{"n_head": 3, "init_std_down": 0.00375, "optimizer": "adamw", "beta1": 0.9, "grad_clip": 1.0, "warmup_steps": 268, "decay_fraction": 0.674, "final_lr_fraction": 0.02, "steps": 6319}
MLP neurons of a small language model. Each row is named by its layer, matrix (gate and up: input weights) and neuron, and shows model dimensions 32-127. Each number is 128 + 24 x the weight over its row's rms, rounded and kept within 0 to 255. Numbers have three digits each. A neuron's up and down rows have the sign that makes its largest values positive.
A block is one neuron, or neurons of one layer that tend to fire together. After each block is what it responds to, as a language model described it from the Wikipedia text at the highest values.

L8.gate155:115170111127115136099150127143091086135131127145067115137128149139109113120141120136104182158178139170167180104143154102117142101119123139157174105164101079097163120133114134110102135118106142126134085122158098153126078163173082142139136156115132128135123129127126136120158122158081127118
L8.up155:123109141122102131122140169113120179106074117155161149111108123110119129139132133121146100075116113103134102137104168147144156120144139093117143123150117083145068096160140058126144139148129136137090114148140140142140130115114093097164123106087085117133121160125133112129103151093176135120
L8.gate952:146136126135137139106092126136137111136133135147143109146126148101142140168119103134119143142155137143142194163118108126137164133163173117117112117136101139075121106129099135114079116139141108115182088081085145113115113153159132108109156175165107155164126112117118124093147154116113096147
L8.up952:164142124121143134144087128145104116144139112161135120102135122110152142163122101152115133127109114120137149147100094106123137151131152108151138108149070171079125114103143089092145123153112126132119121153116187120128135119108155105134153194130125120108148071097110119120127145112170094138
Responds to: Final token of proper names

L3.gate1:144150146130090128113159138116140147166148143119137077119164104175131121105115115108156130097139121172146147138097114118180143155102116156081136135149124157082164056124105090125104117113118161099193160086109104114137105136150113124109116141071117130118113116132089130113135132133130133132
L3.up1:129135119158176117140128149115084177178131104113149122132149182149144113084155127141129119103101144154155128145070164131131120149145106148115169112122153127124131132149126098160142127148125119127168186154171103131092127150144144088133173118106111123146140163182100146163111139104155141122
L3.gate50:143164124126069109136166213154131125134150106151139120138146153155129101124142137074147132092134120148149145122129149093134114143106147122116150141145166098081142061111131098133118122107130126121156111087141123093126095118112083185080133126140132186103132081106118119120151141168156110115
L3.up50:148145113130074124103155140149152126152167131111157132141136132139123077106122143088124143110141143122117158115125104094127137128110108133120127149146178095124168133120057082127102110108125087134162119061131093146119138138100116219098134147126123146128143114149076113132140171151160091092
L3.gate93:140139121131110113166113124119194139083167102126145137134137138187147158111118125124128136094118132110115097138164168125140113135147117172153122174132159134123159102110144150128111155136085108129149166106150088132136135150129141114130088108119121100099124125091129157129092152116168147156
L3.up93:119107135107094116134121170114150139142139126170124139140153111163162133113122150117172143087124144126158161133123149129098119146118146162143151140145130097112180100121132150139130115135070121132108136152134052096139082161149130119121092082122139147118111125091121118113119204126126114125
L3.gate130:125115073123130108129140114127145090121124118154134097166170108154142149118140146112128140119148118115061143086159117134143168173134174153142142140107080162129154096150135126129134126144132122103121160110103123111117098152133119163103128147142140143082099114093172170114156098123170141137
L3.up130:132143090157150131133083130153104148139111089147155136217172118119148183095149140099120117099101142154137151118155140081142144157137164135143136139108149136150130114127122132151120123172087115150139166138168129149085133142138160137118132131144140132104130128102123151141142131112157114142
L3.gate263:117120098132112113118172151129153117143155153127108127121204142202113107129136126078122151153120110120137117108153126139142142139137106105115182138176103121124168101135085110145134146094131131107183123138114121105139086158132122151141105091101100123131115129123109106149204095136152121074
L3.up263:083064123111122109087157137115152161094154150116135150123122168152134105132106123091094130154117098119155120124123130161107127121117075140089153150150108117126148114136095147147151151099136134125142134138130129122095115143139122120133130086120135126126158145118094111148170186107166166106
L3.gate308:157114167133127148150144092135165133111141151148146120134127094179131102115134143097121147062146048082097158116129170118145155172103127165136134174140129121119160068127093113136164155102150152099133122098119121105140138136151148159103119126150138103070145140090142141119118108170148135093
L3.up308:151113129121118128157125086114156134144145127114141125144153086189158092105133134122113128092129101111079145194110159119129160178125146153119146137099153121137164083118090134165167147146164152127150146130120103112153133153170140164125092115177126080079106131084119143131119103104144139131
L3.gate487:121120111139116109124138117142096148149158144118135107144178105124091089141080112086127120089099077120131127133110112106129121117116132146120134112123104138107154092100092153095154093116104115103137134078109101150137153124136123143118135157127116166125111098108114131107137151156135137115
L3.up487:147070101111113132114126136140115141082130140120139125150109107116134066097093131177129154097089109080118145118115119137077173166117126146114130113129120077144168141142144158117110129105118129119205113118103137102108125103138140131119095123138125112121126119109131157145169090151152156101
L3.gate688:097145127118119137117150128179127123141124141159111112122178094150118143142095099083157113105150114158160108113132108129111108128146092111128148152135131118126146096118106113150101122118120136113162124137094121157150112151170103133110150115135110129121126153086102165100124177129070116139
L3.up688:113122124118119101156135142106146130127135108178093101127217097168129095104107137117129192116116125145135146104139132088131149112146121130126107153140129108142172109117137142158110131152093118132156097116113107138092114118143129126081171162117130155115097092101114148149154100131093114172
Responds to: Currency signs and score dashes

L10.gate136:170135138117140132129087136138106087179114139123167112136100112142107151148123124169114089125136123141100101102135152150090150120109132137141154118090128123098117167104175153106131125127110147128123148122120141147147145107144133098158100103101140123094171138108131137110147138151111126125
L10.up136:121123131080138135091138132096135149125091119127132176139117140162146105133182126101129106124114114193148104123189105131185099154130187183114132137113126158103122130089123131113104099122134101121114125144143097126117144163100153126135136148087129125133137115147087117145120166128093111126
L10.gate318:109162064100128107117159106092117083100131156107119075113121150153146116141132114089104138174113130149156134120182086138147094085111130141107102142189147171110150152140130168112142121109110074118136104168104144106103179119148146124155120132095163094123091123140071102137120113161099141139
L10.up318:130187134126107111153082131099129126115158120111131105137173132130127127130181134117099161116164082143118086110133151084127080114151095147116131124091137134100098129085111132179136160118133111135112148107141090123198147130138159182133137150137100132122108097149145138123103135142131120110
L10.gate413:101136132127134124128159143088146145141165136126089094093110127112124136112109130168097159104117078162137169098154121154106152130090120146101177148131105073132156158119150157127104148124160156107093150109102168119115111133165119135112111155137159112112133144140135129116171123162132109167
L10.up413:174156108121164184142116078125130111142116123124117078150111119112159128166137141172128074116146160140132115168138128111125169093104113118110146093078103132094142144093109132112149077138141148131135108095137177139165153126146141110115098118109114130122087127133093099121115133124162118106
L10.gate886:097119134139148151155124130157143128111129122108097121149075138114143096145194159132127115126111130134154165140127153134126176089127127134128138133134112102135146130111138160129118157084139117114115142134095129116134117115130141127146169147162093132110149120094109126145095112145121121158
L10.up886:156129108107113097141118164080125103131164150159141112097110128110147103096139103147143165173118123142155066101169149125125132158104126111110137140096129173133131182075114154158182083132088084124167179108129202115062137101115118128151164150120133122102091138134117139116171151143137107074
Responds to: Compass-word name starts